Part of a small language model's weights.
Size: 15 layers, width 448, 5 heads of 64 (1 for keys and values), MLP 1216 SwiGLU, vocabulary 2858, 32.3M parameters.
Architecture: RMSNorm before each block, rotary positions, no biases in attention or MLP, untied embeddings.
Training: a variant of Adam for these matrices, 671M tokens.
MLP neurons of a small language model. Each row is named by its layer, matrix (gate and up: input weights) and neuron, and shows model dimensions 160-255. Each number is 128 + 24 x the weight over its row's rms, rounded and kept within 0 to 255. A neuron's up and down rows have the sign that makes its largest values positive.
After each neuron's rows, "fires in" lists the words (lower case) most often at its 100 highest values on Wikipedia text that the model never trained on.

L12.gate838 [ 86 116 168 143 145 151  99 156  98 137 150 168 145 184 137 170 120  82 149 167 134 117 140  80 133 111 142 107 133 128 147 126 140 118 129 146  94 118 103 114 177 120 126 144 112 118 151 124 104 141 175 137 106 113 161 142  98 121 116 114 110 147 154  83 152 129 118  97 146 109 159 149 124 152 128 120  78 100 153 135 128 119  90 140 138 130 175 121 133  92  98 110 130 137 162  96]
L12.up838 [129 151 121 117 102 195 131 101 131 158  73 123 112 160  91  94 130 111 139  98  96 187  79 133 129 140 133  94 130 123 128 152 115 105  81 146 137 133 145 138 137 136 140 113 159 103 164 126 127 109 115 126 151 160  95 112 153 107 129 139 109 172 127 163 158 128 108 103  99 129 105 123 182 183 134 121 139 137 193 129  90 129  96 132  84 109 124 149 104 133 129 161 128 147 164 123]
fires in: "be", "have", "has", "get", "had"

L4.gate829 [104 141 130 116 126 145 113 170 166 127 140 147 135 120 104  93 133 140 124 133 124 101 132 126 145 143 133 155 151 122 104 142 111 160 124 103 138 118 140 101 133 109 123 116 107 143  74 136 130 144  97 155 142 102 121  97 160 128 124  94  99 122  90 149 113 138 125 167 109 141 181 138 121 134 119 132 158 128 127 145 155 105 136 111 114 157 183 110 110 148 208 128 112 129 150 148]
L4.up829 [ 82 139 127  97 144 133 130 139 164 138 137 133 119 121  76  77 144 140 131 126 139 127 104 137 123 134 114 137 119 133  79 128 143 125 185  61 164 120 149  91 118 116 126  89 114 142 100 139 145 155 106 161 146  90 115 104 155 138 120  95 121 103 127 176 146 123 107 142 123 140 156 137 126 135 121 148 138 140 109 110 125 111 129 109 153 174 154  92  84 165 183 124  97 151 134 151]
fires in: "john", "during", "by", "brian", "when", "after"

L6.gate847 [151 118 165 100 119 149 110 146 152 118 105  94 162 139 107 150 134 151 131 138 112 183 159 169  79 158 129 136 115 135 135 147 124 149 141 106  76 144 121 140 124 141 153 131 157 133 107 125  62 124 100 165 124  99  94  97 131 118 151 130 160 128  97 146 141 186 115  89 114 146 169 140 118 138 105 153  86 105 107 133 133  97 126 134 150  96 143 161 173 129 125 127 127 153 176 107]
L6.up847 [ 84 134 150 123 201 131 122 165 156 153 111 131 109 167 144 127 123 149 144 113 114 136 126 113 150  98  79 100 105 165 145  95  95  93 117 153  82 111 162 147 148 107 134  90 125 136 160 169 166  95 133 128 109  96 119 114 114 144 110 124 142 121 103 141 110 126 113 125 128 123 124 108 126 163 150  97  95 150 132 143 133 109 126 143 125 147 119 128 109  91 137  81 114 139 119 121]
fires in: "had", "have", "found", "founding", "founded", "having"

L6.gate571 [130 100 156 142 137 144 149 129 124 118 105 119  81 138 132 131 112 170 143 165 101 150 163 143  99 102 128 151 126  81 129 142  95  97 125 164 131 149 156 109 146 122  81 103 124 158  99 123 124  90  99 147 112 115 117 131 135 141 110 107 105 157  96  86 149  99 106 147 176 130 109  98 115 163 120 125 148 112 108 163 132 138 152 127  99 163 125  89 155 128 139 126 159 140 142 113]
L6.up571 [ 92 150 170 120 150 153 100 107 188 176 162 122 154 132 164 141 151 100 100 102 139 113 119 146 113 156 109  93 112 133 110  93 164 126 138 127 108 136 160  97 160 124 132 120  84 169 111 140 131 109 109 178  70 153 110 121  85 195 151 124 118 149 185 146 156 174 138  79 123 114 121 124 123 148 145 124 110 111 112 149 114 166 103 158 134 127 162 128 138 174 122 107  95 110 110 132]
fires in: "as", "asian", "asia"

L9.gate776 [118 107 112 121 127 153 141 141 153 135 131 130 142 140 154 118 139 136 175 133 111  93 160 122 135  86  66 146 136  97 119 142 153 109  97  93 125 157  60 109 107 112 116 133 155 108 122 166 145 126 130 111 117 151 133 121 111 168 114  97 128 125 134 156 125 143 140 142 126 118  95 135 127 148 129  79  95 133 122 181 114 117 158 133 121 102 142 133 181 144 106 134 133 173 131 111]
L9.up776 [114 135  85  93 163 117 148 135 183  99 117 113  86 142 114 111 145 164 141  99 109 132 138 125 149 167 165 133 137 128 131 170 121 105 136 106 134 133 127 140  91 120 176 155 142 118 122 123 103 168 123  93 142 112 111 138 138 123 150 126 146 113 119 123 133 125 150 119 119 157 146  86 133 129 129 124 109 104 123 178 163 134 144  73 138  91 117  94 155 152 147 154 175 135 128 157]
fires in: "it", "there"

L9.gate1133 [121 118 118 160 144 118 118 140 110 107 130 145 133 127 115 111 112 172 118 109 124 161 140 171  90 149 129 110  97 106 165 123 160  99 118 147  80 153 117 160 132 151 136 121 114 165 156 140 183 148 135 149 154 143 130 184 141 118 155 125  93 131 108 113 125  91  50 119 118 145 137 129 199 135 116 112 127 125 121 122  87 114 102 138 159 139  84 120 105  91 127 155 140 157  87 135]
L9.up1133 [142 170 121 108  75 157 151 146  66 140 110 149 178  87 173 127 130 126 154 124 104 122 163 107 149 107 146 136 125 133 119 125 149 126  91 107 115 158 154 124 135 116 146 181 149 112 134 137 175  78 119 149 143 113  67  99 104 132 154 134 141 129 141 184 192 129 124 109 104 169 122 152 135 136 119  99 117 128 123  90 140  79 155 131 136 125 127  73 150  80 138 135 154  94  84 120]
fires in: "of", "during", "throughout", "due", "revolution", "to"

L8.gate782 [129  78 131 119  98  87 138 165 125 119 109 114 115 144 141 169 127 102 123 188 157 125 107  96 148 119 136 154 139 156 126 110 144 103  73 149  89 127 101 122 172 161  93 139 152 131  81 157 140 124 131 122 158 135 126 172 165 133 170 107  96 157 122 143 129 159 117 133 131  95 126 144 109 159 124 156 128 140 113 136  80 105 143 119 114 125 187 123 115 136 146 147 123 153 130 163]
L8.up782 [168  96 154 105 146 127 155 163 125 129 130 100 117 154  95 109 150  91 155 169 137 140  99 143 112 130 146 112 124 146 106 140 133 142 131 114 136 179 114 108 124 150 111 107 105 145  89 177 140  81 124 132 104 104 112 158 110 120 162 107 125 114 137 150 124 169 125 125 118 166  90 105 108 152 143 181 119 148 107 114  85 160 160  88 126 160 153 175 164 144 155 133 107 127 129 146]
fires in: "as", "by"

L8.gate1019 [179 145 104 158  97 144 125 141 132 144 139 152  99 150 175 104 145 156 134 142  67 122 136 124 164 123 131 108 142 139 105 111  68 132 119 102 124 108  80 129 147 107  87 143 153 132 124  83 159 145 130 167 138 168 155 162 115  63 143  77 123 132 105 121 117 166 148 166 173 110 104 139 156 112 111 137 114 123 150 130 146 123 125 150 124 149 139 129  88 135 183 131 107  72 145 132]
L8.up1019 [137  95  75 117  87 152 117 114 143 121 153 148 116  95 157 100 139 128 145 121 135 141  95 118 133 122 106  78 101 168 133 115 169 118 119 172 107 135 139 196 129 122 160 124 145 117 134  91 110 177 148  93 135 114 109 134 106 139 181 145 111 135 111 123 154 132 126 137 113  97 107 110 127 151 144  84 148 135 114 126 148 106 163 120 132  97 137 129 152  99 155 121 135 129 140 154]
fires in: "not", "to", "t", "was"

L6.gate649 [114 157 109 123 132 110 138 110 144 130 133 126 144 131 139 108 131 159 136 107 133 120 118 142 136 140 143 137 128 106 121 109 138 185 159 153 143 149 150 130 139 154 104 123  66 140 100 148 128 127 102 142 167 121 125 124 122 140 155 125  98 120 149 103 106 125 137 131  69  84 147 137 159 120 119 163 116 104 118 112 128  83 170 114 128  86 172 106 117 122 117 121  96 139  97 183]
L6.up649 [130 131 158 127  71 141 151  69 141 106 156 124  99 134  96 174  91 121 154 113 113 136 118 138 115 109 102 111 113 165 145 144 181 174 164 121 138 113 133  67 137 161 126  97  92 132  98 150 164  91  85 116 159 103 136 114 151  81 121 127  79 119 111 135  96 115 166 205 119 114 117 113 145 104 152 132 176  99  93 128 124 110 115 136 159 125 137 134 164  88 113 139 131 118 153 163]
fires in: "of", "by", "wikipedia"

L9.gate1034 [156 122 140  98 110 121 110 130 118 147 129 101  78 168 170 150 136 136 157 119  78 139 137 142  68 122 144  94 134 135 190 136 161 118 102 137  89 125 141 132 127 103 124 134 174 143 142 159 134 132 121 150 170 175 107 140 129 126 119 125  96 152  91 147  91 125 104 141 182 137 125 131 128 130 136 138 134 131 139 131  99 139 137 111 141 160 121 129 104 146 129  66  74 161 113 103]
L9.up1034 [125 111 128 165 141 169 132 103  85  98 137 120 121 123 122  98 129 146 160 122 107 115 170 127 160 140 101 110 122 135 120 122 181 150 123  95  95 115  88 164 120 134 162 174 116 113 137 142 128  79 132 142 132 159 143 146  85 104 111 127 107  93 130 169 122 124  97 140 120 131 131 164  87 186 140 167 153  97 110 139 110 125 170 134 101  96 143 121 118 140 139 102 137 198 110 142]
fires in: "of", "after", "from", "to", "before", "this"

L4.gate53 [124 153 127 137 182  71 153 136 114  92 112 133 118  76 125 119 125 158 111 136 112 170 137 143 121 128 157 141  99 136 125  94 125  90 143 123 149 125 113 111 100  91  91 103 121 107 105 147 104 161 133  89 124 129 169 126 184 142 177 145 176 142 128 108 150 105 113 143  75 104 185 140  96 115 100 115 124 104 115 135 114 127 178 135 125 129 103 129 108 157 146 151 151 125  96 138]
L4.up53 [113 140 157 128 111 157 158 113 156  87 126 111 132 133 154 112 127 121 143 132 132 147 167 130 115 128 181 128 151 142 133 125 160 109 121 119 128 117 114 134  96 154 156 130 102 123 102 134 121 109 127 159 142  87 127 125 122 117 127  83 134  99  78 120 118 145 133 130 120 193 131 174 126 135 134 114 146 124 138 114  78 104 137 123 135 113 122 181 129 147 165 133 129 136 131 120]
fires in: "of", "rookie", "in"

L9.gate452 [135 130 134 104 123 149  98 153 137 129  67 133 152 147 136 118 109 133  98 161 140 118 148  90 138 131 132 157 162  84 141 111 136 109  72  96  92 139 114 102 120 120 127 122 133 134  80 154 138 179  94 165 103 109 133 144 119 156 138 164 133 112 107 153 133 116 147 168 175 124 106 110 143 178  80 122 158  65 141 101 145  81 125 140 115 122 140  88 117  96 155 144 149 125 125 106]
L9.up452 [111 106 142 145 132 157 136 107 136 130 101  73 114 151 139 115 136 170 133 163  97 158  92  82 150 108 134 109 128 124 137  92 129 112  62  97 138 131 141 144 107 114 131  92 154  74 105 151 125 141 137 158  96  95 132 163 135 147  94 136 163 114 100 164 141 156 125 136 132 133  94  89 136 187 139 104 136 135 111  92 112  94 138 146 127 129 135 133 126  83 186 107 127  89 110  81]
fires in: "not", "but", "never", "have", "t"

L6.gate190 [133 157 100 133 116 163 132 123 180 142 127 135 129 102 107 144 169 132  82 141 128 153 122  83 146 114 123 113 115 111 126 106  93 117  59 139  96 112 114 147 122 164  91  98 120  91 155 137 104 104 180  93 125 125  90 127 151  84  70 128 139 173 122 130  66 128 161 134 131 142 160 104 121  98 106 132 109 120 175 124 140 128 109  93 128 138 126 167 145 121 120 111  92 128 115 120]
L6.up190 [138 117  78 135 137 130 139 113 120 147 131 136 128 123 124 146 136 125 129 161 137  88 138 180 150 159 127 145 112  85 114 130  95 116 107 122 119 141  86 161 145 134  89  95 120 156 136 134 141  93 153 107 138 146 148 139 145 110 152  97 147 118 167  87 151 160 115 132 134 120 178 164 130 111 135 144 121 157 139 125 137 119 160 182  95 100 139 182 148 114 112 152 174 122 139 123]
fires in: "would", "will", "must", "should", "might", "to"

L12.gate1174 [135 124  99 137 168 104  75 131 136 135 141 201 193 108 168 146 139 155 119 114 112 156 141 121 123 152  84 167  97 151 116 157 123 127  91 209  75 101 122 107 112  82  95 126 157 114 140 158 110 121 101 138 118 126 118 125 136  78 122 107 133 164 147  82 144 118 102  95 116 113 107 178 104 181 121 108 117 117 157  98 129 126 122 137 139 160 118 104 135 104 139 147 132  81 129  99]
L12.up1174 [111 117 131 128 140 126 123 161 106 125 114 124  92 144 117 148 118 140 113 122 122 114 100 141 124 114 124  92 119 130 118 146  96 153 119 173 156 150 124 122 104 135 116 135 107 133 112 123 136 125 110 111 163  98 113 161 167 144 182  76 120 112  49 132 140 146 158 128 125  59 133 144 160 103 132  94 105 147 155  89 121 128 103 123  94  99 137 116  68 156 165 144 160 141 106 129]
fires in: "had", "have", "get", "has", "and"

L6.gate659 [ 88 133 131 169 126 138 151 115 133 132 134 133 133 107  75 120  57 148 127 129 159  94 115 115 150 120 169 148 160  80 175 138  96 133 126 138 139 139 110 136  81 118 116 133 122 118  84 122 153 147 133 139 150 157 147 158 160 118 132 109 128  99 101 115 111 114 116 148  74 121 117 118 152 133 124 105 132 135 128 143 170  95 123 121 109 177 124 113 129 146 144  82  99 113  91 115]
L6.up659 [153 157 155 102 125 141  62 123 108 144 156 108  82 135 142  99 118 118 106 141 145 153 134 123 124 115 147 123 131  99 146  64 123 126  92 153 112 102 104 135 123  98 114 145 123 171 147 121 149 106 117 101 121 132 150 186 126 150 115 100  52 169 108 103  52 103 125 156  99 173 139 161 145 122 137  91 164 104 134 104 131 111 132 114 157 183 120  91 114 186 152 147 148 124 115 164]
fires in: "when", "if", "while"

L8.gate290 [160 113  92  91 116 162  84 122 101 135 117 145 138 129 127 118 131 151 132 116 150 139 189  90 166 125  72 149  96 137 106 134 142 165 131 130 135 160 122 169 114 127 138 133 159 119  83 137 127 103 124 117 129 105 135 104 154 109 145  99 119 144 104 151 142 164 152 158 120 132 151 137 122 134 126 103 111 102 129 179 124  83 147 126 139 118 161 144 113 161 169 140 146 142 152 119]
L8.up290 [124 119 105 104 158 152 135 118 133  83 156 113 104 110  73 127  91 136 163 118 120 141 109 186 117 120 114 117 148 143 101 156 112 140  99 116 133 137 112 124  58 134 161 130 161 159 120 101 136 155 141 134 111 127 148 125 107 125  95 114 107 181  94 168 136 137 152 134 123 108 102 120 143 157 141 155 140 130 168 118 112 110 112 110 154 140 144 173 121  95 122 124 130 144 130 160]
fires in: "it", "there", "what", "because", "you"

L9.gate715 [123 114 143 116 139 109 117 159 117 174 128 121 146 137 146 160 102  58 134 143 155 126 106 144 117 125 123 106 109  93 125 110 171 158 107 141 148 144 118 121 162 125 138 149 110 186 129 121 128 122 100 118 108 131 134 204 119 101 117  99  99  93 113 164  90 144 100 145 163  88  98 145 141 107  35  96 143  70 140 124 124 107 156 147 110 192 139 110 109 136 173 141 147 200 122  92]
L9.up715 [161 133 137 155 112 172  97 114 105 140 156 109 124 142 128 121 132 151 156 114 134 112 135 133 163 136 174 108 121  79 117 136 129 120 110  88 115 119  77  93 142 131 125 135 150 111 148 118 127 141 140 160 127 111 155 167 117 110 113 166 104 157 121 112 146 130 164 122 134 115 109 129 161 142 146 134 112 191 171 134 152 107 137 125 141 112 120 140 111 131 117 115 158 117 127 153]
fires in: "however", "although", "any", "instead"

L8.gate770 [125 122 111 106 106 131  92 111 150 136  92 151  90 149 124  85 158 165 122 130 104 135 101 188 102 127 137 149 122 119 124 112 129 122 107 114  78 144  99 116 121 138  83 131 134 140 150 143 107 165 140 138 114  73  98 168 121 128 140 127 119 151 129 159 138 110  74 150  97 131 123 101 149 161 154 123 126  91 139 116  95 122 136  89 127 128 127 126 129 149 178 141 110 125 134 147]
L8.up770 [132 125 146 144 152 121 164 138 139 131 128  96 129 109  79 143 110 159 141 149 113 132 158 195 117 137 154 113 119 121  83 146 128 114 132  82 139 172  99 130 146 114 139 160 112 109 152 100 153 138 161 109 149  98 131 134 128 163 140 126 117 143 115 112 152 151 139 152  85 111 111 133 134 123 140 163 133 107 160 161  91 127 104 126  97 130  87 177 157 131 147  85 174 161 160 140]
fires in: "as"

L8.gate880 [107 142 106 114 141  83  86  81 195 126 102 144 181 120 205 152 137 126 150 105 169 142 104 109 103 108 109 143 137 136 135 150 125 107 111 173 114 144 111 145 159 167 110 110 168 145 110  93 133 163  64 124 132 124 136 129 172 103 197 128 122 126 151 130  89 100 138 150  82 159 123 138 148 117 108 104 132 166 112 129  91 143 166 107 109 147 145 119  87 129 126 149 125 126 122 135]
L8.up880 [140 127 101 122 123  87  98 122 104 173  85  83 132 143 124 154 143 125 150 132 151 185 129  95  93 115 122 127  94 124 110 113 133  97 107 148 136 152 138 152 139 140  68 126 171 123 151 119 103 113 104 107  86 101  90 109 112 122 149 133 170 128 118 136 120 147  90 146 155  79 153 111 142 104 146 129 113 127 117 135  98 112 143 118 136 136 128 131 135  97 123 101 139 123 114 130]
fires in: "s", "of", "million", "and"

L6.gate1163 [143 111 166 147 146 137 113 156 163 167 107 150 100 155 162 114 130 161 155 114 119 108 144 102 101 161 122 136 147 118 144 165 137 129 131 118 111 130 101 132 123 140  83 182 143 129 149 156 140 128 117 166 105 108  72 135 124 136 123  94 105  90 134  88 118 144 115 134 162 136  87 111 156 143 111 122 140 130 122 191 153 132 132 108 107 120 125 124 113 149 157 120 115 121 130 137]
L6.up1163 [150 145 155 120 169 130 157 139 153 111 124 150  75 146 112 114 137 166 169 138 123 109 123 133 122 151 109  83 109 152 113 152 124 182 159  96 113 140  69 149 110 173 103 151 107 148 106 125 156 107  81 140 110 109  50 122 121 113 150  76 161 137 106 112 122  96 123  85 137 179 122  90 131 115 131 126 121 155  98 133 128 151 146 124 135 161 127  88 130 185 144 105 158 138 129 159]
fires in: "as", "asian", "asia"

L4.gate140 [104 133 161  78 155  97 138 140 115  91 128 161  85 142 112 121 139 159 131 144 120 105 167 148  88 102 117 122 108 155 116 115 115 107 137  92 103 146 106  96 106  87 107 110 129 151 103 159 126 150 119 150 141 120 122 181  75 113  98  60 126 136 126 125 129 164 128  94 142 157 140  96 111 150 148 177 167 112 142 180  85 141 162 132 171 159 119 145 153 145 156 137 103 130 143 114]
L4.up140 [137 103 197 146 150 125 124  93 140  95 125 143 120 135 111 127 153 117 147 124 110 119 147  95  73 159 121 156 149 157 131 114  86 135 112 146 122 109 131 148 117 123 125 155  47 154 112 176 149 128 161 166  84 102 110  81 113 127 112 120 146 116 102  91 102 137 167 147 107  80 130 129 103 104 122 109 126 147 134 146 119 118 118 107 130 139  95 135 119 135 107 132 125 127 125 126]
fires in: "of", "now", "remained", "currently", "remain"

L3.gate1151 [131 174 173 119 117 125 111  82  89 133 132 138 152  76 163 169 128 112 134 126 106 134 127 121 132 115 155 180 128 176 129 155 152 158 147 123 151 148 119 116  82 128 155 122 105  95 151 123 163 126 135 134 124 144 141 153 149 126 124 142  59 117 142  77 116 162 133 127 113 151 116 137 147 159  77 142 149 149 123 139 142  96 124 126 135 148 121 120  99  82 126 141 131  98  95 148]
L3.up1151 [145 187 153 109 127 126 133 102 119 132 139 112 155 123 145 122 143 135 122  77 114 118 132 125 120 150 130 125 103 124 129 122  69  91 112  83 141 166 118 137 112 136 118 104 131 124 147  89 118 142 118 100 138 139 122  98 100 115 135 112 103 145 142 135  82 144 161 100 133 148 141 150 130 137 140 113 140 137 128 159 178 101 134 113 137 141 122 123 120 152 110 143 107  96  87 132]
fires in: "during", "origin", "mid", "following", "platinum", "latter"

L8.gate942 [124 111 140 167 108 140 106  95 120 111 126 120 173 122 136 160 182 119  98 162  98 119 111 145 115 149  97 141 103 138 120 110 151 153 126 132  83 112  93 161 130 180 130  95 161  91  78  98 138 144 168 113 146 114 109 123 126 136 125 157 132 173 115 128 127 144 138 122 111  86 106 123 111 161  87  90  92  84 117 148 112 165 111 107 135 130 148 110 122 105 111 152 163 134 140 168]
L8.up942 [105 126 123 111 135 117 170  77 128  87 126 112 114 135  79 103  92 115 126 166 139 106  92  93  96 110 134 156 145 138 149 142 129 148 128 145 151 158 124 109 111 127 153 136 151 130 117 116 150 144 113 126 156 169 129 161 110 177 148 101 128 110  91 123 126  81 118 122 137 117 119 161 131 130 124 133  96 119 142 120 142 116 145 128 151 152  94  98 108 113 113 142 171 165 130 170]
fires in: "which", "who", "where"

L9.gate604 [126 162  94 116 114  81  86 148 138  94 109 137 156 125 143 109 134 147 117 164 103 124 148 130 125 105 161 157  95  85 144 124 137 118 123 122  79 119 135 108 122 162 115 128 128  90 148 205 192  80 132 157 107 128 139  97 125 124 113 142  72 101 133 157 105 134 146 135 114 107 124 106 149 155 111 110 153 125 124 134  75  74 173 123 142 139 119 125 125 143 112 119 106 102 132 124]
L9.up604 [121 121 107 142  64  81 115 108 112 139 127 115 100 180  96 133 131 153 114 103 135 182 143 102 158  73 151  90  87 143  74 116 115 108 105 135 121 137 137 148 112 126  87 144 112 129 137 130 169 107 137 124 134 102 133 133 126 149 141 132 165 129 100 131 146 131 138 150 133 112 124 129 130 102 134  67 130 167 149 122 103  96 163 126 110 136 132 116 113 180 145 137  87 136  83 124]
fires in: "and", "what", "or", "which", "that", "of"

L9.gate544 [112  94 118  98  98 151 152 127 129 132 140  95 150 126 133 121 155 167 106 161 134 101 129 118 108 139 117 142 116 147 136  98 116 107 172 154 156 151 144 130 104 137 119 100 116 139 113 156  81  92  80 115 145  61 134 144 125 133 116 107 154 162 134 110 146 130  64 150 142 133  80 166 101 148 114 143 105 114 175 130 154 104 152 158 155 150 131  79 112 106 163 147 112 161 164 164]
L9.up544 [135 140 134  98 131 136 154 115 102  91 147 112 126 140 139 191 110 139 131 153 141 128 132 145 108 160 124 126 110 167 118 115  72  93 139 133 114 111 167  97 134 123 125 103  98 105 124 154 143 127 133 136 142 130  91 142 129 126 180 137 143 141 127 140 107 155 147 104 132 142 170 147 134 146 112  98 100 159 117 176 141  79 116 131 134 105 112 119 163 136 145 114 108 114 141 123]
fires in: "as", "have", "this"

L9.gate430 [115 168 146 163 124 100 139 126 104 147  98 136 129 137 111 136 119 106 139 120 144 112 139 157 149  83 103 128 124 104 166 133 125 156 144 147 120 188 130 148 121 169 127 102 124 123 134 126 157 139 160 147 121 143 104 142 153  95 143 138 115 155 126 134 120 129 111 110 120 149 151 109 133 155 122  89  86 137 131 161 123 126 123 117 148 210 107  91 101 125 161 111 107 102 164 167]
L9.up430 [109 163 143 116 126 121 119 109 161 147 110 148 106  79 161 159 160 165 149 131  66 115 120 116 120 146 174 104 134 118 116 120 151 151 109 140  94 138 139  92  89  97 106 100 151 125 137 131 138 169  80 128 161 142 150  62 142  81 158 116 123 113  97 134 115 103 168 116 119 128 157  80 158 140 113 133  99 124 155 109 131 158 127 134 127 150 148 113 105 127 125 114 122 117 126 129]
fires in: "during", "of", "before", "completed", "late", "through"

L8.gate34 [141 123 142 123 122 134  88 152 107 137 101 135 135 157 137  86  96 111 159 108 152  93 100 133 105 124 138 175 145 116 156  94 121 132 116 123  99 182  89  96 141 143  96 151 126 159 121  85 114 146 149 134 131 110 117 133 129 138 127 142  75 163  78 107 141 116 146 138 132 104 140 142 133 137 134 146 130 115 111 125  67 115 103 126  71 177 125 134 135 127 137 121 102 163 143 143]
L8.up34 [152 160 123 120 102 110 113 144 146 116 139 116 112 143 135 152 128 109  85 158 179  99 131  92 103 105 143 101 146 143 136 126 110 121 135 145 158 119 123 106 130 133 133 118 120  93 105 142 150 156 130 147 117 195 142 112 109 156 136 136 145 153 106 111 102 143 124  84 130  75 144 152 133 129 124 132 159 174 144 128 156 100 140 124 156 106 164 125 139 125 139 116  71  75 101 124]
fires in: "however", "despite", "stated", "but", "although"

L6.gate916 [148  86 104 117 130 136  98 156 188 143 114 124 115 109 116 124 136  96 123 173 107 138 147 129 122  98 110 128 134 127 113 119  86  89  63 130  99 125  99 102 125 132 116 142 163 167  78 179 117  94 152 123 138 104 130 164 117 105 114 124 152 172 134 163 119 121 129 140 108 136 133  67 165 128 130  82 120  77 142 125 138 146 126 118 112 157 162 105 135 116 174 131 118 113 122 119]
L6.up916 [125 128 123  97 122 107 134 108 182 184 187 123 110 106  70 141 117 131 139 174 143 104 153 131 135 131 136 168 161 165 124  99 129 129 122 156 142 118 124 110 135 127 137 150 127 118 130 116 151 100 105 153 145 106  84 110  89 136 162 127  85 158 122 161 157 111 140 131 184 141 129 104 112 133 141 142 120 122 143 124 122 115 169 113 113 134  87 153 144 186 161 136 123 157 136 145]
fires in: "to", "azerbaijani", "too", "might"

L6.gate395 [141 111 130 124 179 102 138 131 178  98 129 136 150 121 137 128 106 130 152 152  65  98 149 144  95 153 132 131 105 176 121 133 160 136 123 178 106 138 117 124 128 215 118 130  97 121  57 121 118  63 176 138 134 107 120 138 119 168 134 142 111 131 130 161 122  98 172 136 145  98 138 138 121 170  91  98  92 122 107 166 127 133 135 121 146  98 135 103 140 104 134 147  99 148 153 124]
L6.up395 [122 116 109 127 133 168 115 129 174  91  96 109 127  97 129 123  97 130 128 104 110 174 123 184 128 159 164  88 121 118 110 165 157 181  82 136 165 149 144 155 113 172 160 113 159  83 121 179 148 133 132 139 119 124 143 140 125 182 122 167 125 166 173 144 132 112 140 141 101 146 112  96 103 105 119  92 131 107 147 119 151 130 140 144 191 109 167 159 143  75 163 125 138 133 116 105]
fires in: "there", "awards", "name", "award", "they"

L6.gate1109 [111 131 175 107 178 109 161 149 141 102 115 153  93  97 109 101 152 171 128 156 129  82 158 152 113 105 121 167 113 143 147 127 124 138 150 125 102 147 131 141 138 111 129 148 124 154 139 153 130 157 137 178  98  88 139 124  88 110 142 101 115 155 136 132 124 114  71 114 155 140 124 113 147 126 121 153 115 109 115 173  79 121 154 139 136 138 107 110 132 167 152 118 111 152 100 137]
L6.up1109 [125 125 143 115 155 152 119 150  82  96 179 136 137 140 127 143 146 148 152 105 147 114 143  96 129 102 108 138  94 182 130 163 132 122 117 140  97 165 113 115 139 133 120 112 139 126 114 150 140 138 130 114 104 118 135 144  98 149 131 143  88 116 126 108 115 119 105 148 128  97 137 124  40 114 122 112 160 142  79 165  98 125 138 137 139 152  76 147 116 145 131 124 124 108 143 131]
fires in: "as", "of", "named", "appointed", "became"

L8.gate1134 [107 176 107 115 139 118 162 178 147 133  78 170 148 124 178 111 127 149 123  88 166 170 142 135 102 132 107 120 110 140 133 121 143 105 138 137 161 114 128 136  91 130 146 105 115 153 134  98 184 124 151 111 127 101 106 112 160 126 170  92 174 119 130 118 142  94 120 173 136 120 127 108  93 142  79 110 127  97 163 113 138  97 125 115 106 131 179 109 133 117 146 140 148 108  98 150]
L8.up1134 [ 94 115 132 170 141 151 120 144 130 152  91 113  94 136 136 170  90 142 137 150 120 123 138 134 107 107 117 125 145 127 164 104 119  79 141 160 127  82 114 127 123  99 161 143  92 113 118 143 142 105 131 121 127  98 103 140 121 122 132 118 132 107 112 142 117 166  80 170 107 123  89 115  87 135 157 178  88 141 161 115 140 123 131  96 120 131 126 135 118 105 156 129 128 129 123 135]
fires in: "of", "was", "took", "were", "accepted", "for"

L3.gate786 [104 101 112 146 135 123 130 170 140 127 112 107 143 107 106 114 152 143 148 130 132 123 168 101 136 147  72 148 127 109 129 107 143 137 159 119 102 134 167 107 141 127 135 158 163 102 103 128  83 111  92 133 129 103 145 143 152 110 139 108 139 121 113 145 108 173 146 148 127 108 137  89 136 164 139 119  95 132 149 148  95 119 156  99 157 112 194  94 101  96 182 125 128 127 158 178]
L3.up786 [ 99 128 123 132 115 158 149  64 110 146 161 112 127 121  92 126  95 125 120  91 136 125 107 161 149 165 150  75 151 160 145 125 117 151 141 111 158 114 156  77 112 147 137  93 135 119 159 132 129 135 111 104 133 147 121 145 127 146 144 126 121 103 104 127 125 115 155 154 124 181 132 136 152  71 112 138 145  75 140  71 140 127 113 144 129 128 146 179 134 174 105  80 142 113 100 147]
fires in: "where", "which", "while", "david", "when", "between"